Weights of a small GPT-style language model, trained from scratch on English Wikipedia.
Size: 16 layers, width 192, 6 heads of 64.
Architecture: LayerNorm before each block, no biases in attention or MLP, tied embeddings.
Training: a variant of Muon for these matrices, 158M tokens, 4831 steps.
MLP neurons of a small language model. Each row is named by its layer, matrix (up: input weights; down: output weights) and neuron, and shows model dimensions 0-191. Each number is 128 + 24 x the weight over its row's rms, rounded and kept within 0 to 255. Numbers have three digits each.
After each neuron's rows, "fires after" lists the tokens most often just before its 100 highest values on Wikipedia text that the model never trained on; "fires in" lists the words (lower case) most often at its 100 highest values on Wikipedia text that the model never trained on. A number after a token or word is its count.

L5.up124:125110120103161134102107145094137082134138095113130166086149140150149140150116146137140106110112148125147094119117134124144162097125134131113109144106155133110157127179115127130103113106135142151152171146101111076103128142127160116150119123140082185150100124116135153163101108159168117140111184096153150151107122130084125179166127167136115107151108113146106160144109154144134138107099122092165110126140135111119101134108127138125125064151105126121117100132131181117101137100121147130171108130133156088083161153081117112131069160154116100092114151152130098105156085130131140135
L5.down124:122160100126143073138120154100113085105097121115104137102131136149151109154123075127112146095108134157130153099134120124147084128109086158086122129120141172125148150149187125124113122124129108098105138140190137116108189160156139159117152148159105116126122153141169095107129138133091156150119165189132157120140158120115121157189114127130149107128138143130117099116143099096123111152119157192141086115137111155095071152142128079104119135141177124119148114155136075119141152126103085092151147125139106109133141132111124138138139164137117144127135137138120115113116116099117156127
fires after: " one" 31, "ne" 8, " there" 7, " as" 4, "re" 4
fires in: "of" 66, "were" 6

L2.up613:148126116126109127137125128104124112149101147122151050133123104134118132128112109130120107158098150128128166180136093122155115090110164111161131120161095127115168133078157146130120145142161122164130110141112113120152113144151105134100128094112170105146135161141116140156114170178130116123098149154125153111119148084139187120101125139160100151099142119132121089095153079115149119140132098167115106125108077138117095131149148133156120145146102150104183170175124147123155122110143142140141167123116150131136117126110132138121125100156122089081124126126086119112105114186158092073
L2.down613:140114119146132087153125124091093134122102135110128110090142105064119129116128097111132106158105189160123111172128072145134123117080178151107154126131100186141139104149151126103113126125176117139128085107136139097189097115152141115132140081138181118136137131106137114096099110135179122122125165131161135099132127117172143066155109126139129157136097112114117124124117103123111117123136105154135121116129118120086107134130129136149102118160125131101156134189126152107166105147160177146159127157133079081130129101105127139108104126126143129108138135161126162137123118162128147111
fires after: " the" 19, " his" 13, "ed" 7, " as" 6, "'s" 6, " in" 5
fires in: "a" 42, "first" 37, "second" 10, "last" 4

L11.up364:165122160111147123122138102113166120153124167112107096120113125133109137140133136086130143115152115130149138140152120092140122021064090102139130107139120128160096160130078096123126155109184094111109122099123133128116143137127140151127129115161099125152129111151156129143131153100137156129150137143131175156109154128123117159145160151175093144165108108127079169142105104111111148145152082142142119104083100152159109123123127166147114123159111149147119110114096110102150125100175108144126105145168162109103130120105142167138103139141092154145147113121098140151122095162127125120
L11.down364:097130101091176152141110132114131101101142149101142127112119141141116095087130108102110136102151128132129142077101146171107148132109125137149088138168140131121117129156089127121154129154136164097111202135111145132102114112121143146120106137084122105156104163164107127110160109095087139157147082169131154111158117136153131124145095107143109131072144111151136123100123098148134091140109119114137092117076142147143127135176125129118160136140181120126159095116161128138126122126140096127108132137158143114076184153111124113142158126095105176161138154122159151117121096168096143162
fires after: " N" 13, " n" 13, " one" 13, "ne" 7, " s" 6, " some" 5
fires in: "of" 32, "navy" 8, "night" 5, "naval" 4, "narva" 4

L4.up231:164093121130112164151133129090142144166111109113153079137175119142140146116174111106136146177136145134134105113086104103141116094147144131114100144131123112132080119139159092117105109118143137125142114100146124109109108130148130087125143126116157135154129151149133141126093126146129140162115137127070144112137171143078133134158140144100105075144116122161155111078188121120159152105205107109125131086117098171131112126165156145120166117140159139111148124129109147132151142140101136123147149091123097075086121123142120132137090148128142099130130103097083159117103173125148155106
L4.down231:162136103118119187148141085087129146157112125148161116151137156135118150087138097109116132144125174130167134140120084108150130104116114087136101118099090167152174134142151107119125092133115121127110148143122101136104121109132129114112129116155127177139166174135139140153081160177149131167146092153104089103126172114089124102127171145175092120127142112122098129079141143140134116134108106178103142132143137121121093083148125175128096146117093088116137128103152136110181155128127087115127119147115124119133135134141128123125129123110130122076116146136120140170133125080115185131
fires after: " the" 26, " his" 11, " N" 10, " l" 7, " L" 7
fires in: "first" 26, "second" 17, "navy" 9, "only" 8, "lost" 8

L6.up92:137147126160098138133153150140141093138150137146139125140109095066114115139112110140125090109164171114094156161088115110142111153136100133122135121130123116124118124105110155166132121131140116144111122154164098118175142152123107119124127152167150081147121156112115129078140125150176096156124128136144132080119166107103150127129115079123153188098152141110121155098070119140108095135152163162106139155125136164108148112107177141125131076126103134143145118127149179129135134118108121142157056100136139114092120150129139164119122161108093064133141096096149133146158141116113112126
L6.down92:141115140096116092070110154146159159134123134144119123132143127154133126132100083119090139113150164152129124163116079110129134155116080123113182129123112127160117107112122159115136152132130116100107113118154151146125142128146124133102135143149128118122121128136135158086128117171091167129082137156151125144077159132116122152146118057139160130107123111118157134134175142117096106096169128145106150128091131152130115208158113119146113134113162112059142139111136159200146107143098158178152145102113117100103127133123130124120128150151160156125111127097147116093124109123117128082
fires after: " in" 19, " under" 12, " at" 8, " o" 5, " until" 5, " O" 5
fires in: "his" 36, "the" 19, "its" 9, "their" 6, "every" 4, "a" 4

L7.up540:121132117126122097106118122072166104112076131116138103124163164145152155134135126094161150160135166135134114121146137085125109120139098096150170132063109155113141121140141071186146116133158102142127124135170094100138148141128154089104157098154102111162094141098136124169081109150114127152139136160117125117142125137085144137113149140091088156147155093126085100174111109138130101159114117147123139106120099140138093175118146122114100129126143097133121130147107157142116112114078110131137115168137152111169133174114170145132107120151127161122093124138092119124156119149164136145
L7.down540:139182116119116139176132142109112093104087164106110136095110114131145101103131177144148135130117108169150086066150158121142110126106168118146112106153109111100137131118143095138113153123139131116137145118090107136109138178102104129137110104110128178109136122136155168145128117075114133128128148142132184138135104132112139155121133129133125101110139138102106126150150110109159147130143143165167153157117090157177071144093127165138155122152154120103155162117158140118115109149134118122112160121077109165104111126151098138121075102103101088156090122118150141094181102107110129128
fires after: " one" 30, " age" 7, "ne" 7, " some" 5, "w" 5, "W" 4
fires in: "of" 86

L8.up391:091156112107134077120112142093148097067092125147144108127120136080153112133128154108176117117139163088140148121132168154126155126112109114150158087147155117086104135105124107178109124119135135122141099151126122151103174182159126145178144100139139088098087087113146127125110140090131145158119114102161159120102081121068170145103131113122103129112130136141157113126135094115178124077143093129172114122133150116142080120155142126153167146131141127169162123119160145111116127124143120161162145095115113149151112123160135092101124144138127144141136105153134113117145125138141109121
L8.down391:144123129113186099118125134108109073132127147082142103110106125134123140163152130116161133187102066126134116076134152107101129175096179153138118120121154089137115138113126153116107155174119121091100160120113135141117143110130118117147140136091126135146139110151152128104145107119073141102077111138114115118133114187137120145158150116104152138081106127101155143106133149152112155129120154098107138125107140136152118110118092159131141141130116157121119105112104160089146171126130095125164173099156111175151140127136124129083105127160209111144133110126128166112111118130136161137
fires after: " one" 29, "en" 8, "et" 7, "ar" 5, "ne" 5, " Count" 4
fires in: "of" 48, "detachment" 5

L4.up27:135154141140155141124144148083103145113136153159152119147157134094083126161096131120118135134120138093107158152093123124151164090151122140107129098131160136124113131111082095138101110149152116132151100134156102162133102133140121086078135125144102080128149151138131127161158073159156114184093153136120132091176123158080141145118131111134098111102107123159092116100153108090093135132151157131142136120135124119103162115080129129134081108126173142156093168113151159159154142105126080146148141126101131129142094111121147102096123131155150123128180112118181166137129137155112115119
L4.down27:087102146116152155117163129132160105149112128126129099107134105154120097143108146132061145120163136130146107163119110144170139136090107127069137142130090162139141140114111122101179122133139132109149102135100101114129138113129115088151155147126132108142131165105091118139151102183188143112093077106123111094096158092159110149131098157146102080116153108125108137105129117131107119111201137132118183098132108167122149127118128167139109112141141140118107118131154138170129135118105135142123136122087153154168151088101136173134138087129148156133118129098094141121159112160115127127
fires after: " the" 47, " his" 10, " an" 6, " its" 5, " a" 4, "The" 4
fires in: "first" 30, "end" 7, "expedition" 6, "second" 4, "last" 4

L2.up1:140135178126107157115172134115147112165141089093156128119110160112121115147147119095140120147093163151121131113184156101115157102121131155106155135158114090149109117152127110093095091137137116160147133119084150167124151080126151095148105105137150139101127139073088105110132132131086126150154134129150142109131116099145118123147138100131150139111176134099122146091118153095120123100174128132112131181128115155122123108101132122113134101142146095129136150117124112159075117128164208121148122120106125153134166088111127088117116144088122111155136121117118132178144159131096107073
L2.down1:119124096060134159108128103182152124148162110144135120102134144168122086153158120095114124100111126067127170117106106116107165177106097084117142144117143078126151122142136110130100136130126098107114187138119092128152131134109134160130116159133134121108131132134132125131150106160071159103131147115152136098135123145113122129145124172175160140105155134121137140116136151127117176139089158173124144174113148119111136123138132109115162147121098129129129081135123140134109173161100189094137150128120089134151107129110123102125146125117147123138128112137153113187077123076124141097
fires after: " in" 18, " of" 12, " at" 8, "ed" 7, " for" 6, " to" 5
fires in: "the" 98

L5.up2:165105113129082121105132126119154099126130151126163114135118140143151166182108096135144160116116127147158140155188131135144105133137115107180101088141125126144161115121146154120105117139105102162067170107134115161135128107128116154136128143127101174119122118083139153063170124139137109149093084114099125138140151145102128115127179163124124122138136149160109107102113148144148121118149097152123088088155103091105128139125085120119119124135101160177112127118091093139137138145161101172129129128095138136125113105146084115109089115116133122142182143156135135180139161151123107096
L5.down2:128161148129091164145145151111154126117167148106121136115106109121144127134135133117168128118130147110092123096088103108140115116180154109141106130128074109152114106152118162138093078130119134148131141119138098123134156147163144118089119145120115158104107102142164152127136150058121113136142080140117111117167105113164130141147142114124164161098129101177167090123122153108109119166093154114117152082117143126143153110130138096147184140155125132130104133156136103096126094125094124125145124147164145146111084121126118190141119120160129086083118148096117114108111154102099195121
fires after: " the" 19, " his" 9, " m" 9, "'s" 6, "ad" 4, "yn" 4
fires in: "first" 55, "mother" 8, "synonyms" 4

L2.up714:131106133134100095124128122126116174102083136121134143136138095128140101147148110122078112149119131165133072068101101158121126142109142126124142178173117166119125167113126109103135122117143164115139121103140139118131169122151146093136142133136102113109176137108142128133135146113148090179150127144156144118139166135169136151112149107104124126071110145154138130109155111113099126130124137130121064115138083151109169129122097147182135129170059160102160146135113170141154115124112137105122131140111166127153158131150109119094130126153147117096158085082124144168128129122156170103
L2.down714:100116136111135110122161113136137165096120124114163105082095119117127108145136127121091109131146132153154106099102096169125139115119146126108115147135125150112136135113157102113164120123141163135145130108117162119157154131126124102134133156155123120099155137100151127143104169178123111120188077168132111091135161082129108151107113119127144123078107140157137117109132100162113099159108144158140071127137095154104125122176134132150136148162081170102133137118120172116138089119118139080132142107112150138164159130121144165135144132152205141081069107116135118149119095149149136091
fires after: " |" 40, "-" 6, "|" 5, ";" 4
fires in: "a" 28, "aus" 14, "al" 6, "ajax" 4

L7.up683:129121157127111119124146146096146154144095149169122113139174153092139126102100123160077108101115129097114125180146159098138109166126120100118155121109145131172095127125109111157099121149122151150137131135134104190134157130122121098133095122165152143152090111071129121114115116154132154128139149206177133128126163112163180118177135165136119082144104142112146110127141119112152106112162116124127056105154134116097129163136131138126124125103163093147086129158121111110124145119124086161111132106134114113136121085097120118109098111098132131126144123106120123106115130158108163083
L7.down683:089117144110134119123108119150160135148137088098115105147146168164116105081156138156141128131140127137105130127096124097092089110164084156155128127166145160135122145137133149105154106112121136108083166156111093120110149104132160126121154121125144117129097184133090135125093114173139113124118158136071124109148106119149102123112144147135116102155128131094131130122177127151129081129149137147120144103097112150137089125132114107149168102107155120175151107076115104136161147157113139114186116134168096111103102169165134113124148150132128135133127110134134078171154162093165096167
fires after: " w" 12, " was" 11, " M" 11, " N" 8, " sp" 7, " are" 5
fires in: "not" 31, "went" 12, "motorsports" 7, "notable" 6, "shot" 4, "spent" 4

L5.up609:165138141176124163159085121115138145164127104068099143122158160129114121129121144093126126134122108098087124097106137106114117154108169120129141109154133116119131113133168138116164140114109134113133095105110134154095115155134091142150174112127170121163100090127140146159103135120133128118128119139114131144088159139079123081151129134113119138161125124133137111170126066175099115143108116089137101128139113099134089111134113159088100113123104136140151150131129160102113117153166193178131113120148136162142164143109146129117123156175141112130127075091098131099154092165111116166
L5.down609:142149102122105133171145096151122121127100142169122144181180089144135121162157118119166080115089149161118132140169139114126131141124121160143112111133114132124154108111083132131148145138176125142128151144106139103134163146114126106158128154169098125117144135118126117135082125117132147071135105119135126136117142143107142169089156170114132110120127122122121113171124136096164110109122114171138124152114136117111144103140109140115085162112132051147116120114160102158167146144152140102168066118089085100082159058109099106112129120152120106130120140096146115119142111124144132157
fires after: " the" 25, " The" 19, " work" 10, "The" 6
fires in: "film" 29, "band" 15, "worked" 7, "album" 5, "program" 4

L4.up764:104127110145091135126082132128157101137149147110182125113076192119154142107111143116148144162181145134127104103101132148136143116125135152176108149111096142136144111112099123112129103125100147150123099110101095127120075147129153125103112097142117147103091114131111134140106146121149131087124099152146113135162146111068115081139190151119101116137100168096138141150121153096111130089164103128149155093138148116118111146140150157105101121110123083122133112122174134184157146133132153138155128145172138166102111165142147137142119081139143132087135133092146142120154105172124128122
L4.down764:124086097173066150093160129143175135110109127149133114176108118140127141164135130135193171167108127084113110124126118132110139136138154161147093148141140138153119118133130111118095127124111151147141130121139121158146095191109122111148119135124115135174142159114151130144121116118121109123136122116139141125094161149167072151128116158077150096111120123098084110161100128173139146150095093122146086145132157137108113091132120159129088119128124122069123121128118132124148116086129115180147135076125143081103142125112137145140088147127107146101098122120107174132153102171148126133
fires after: " the" 23, " A" 14, ")," 9, " The" 7, " United" 6, "o," 4
fires in: "japanese" 16, "aus" 15, "film" 13, "states" 6, "us" 5, "japan" 5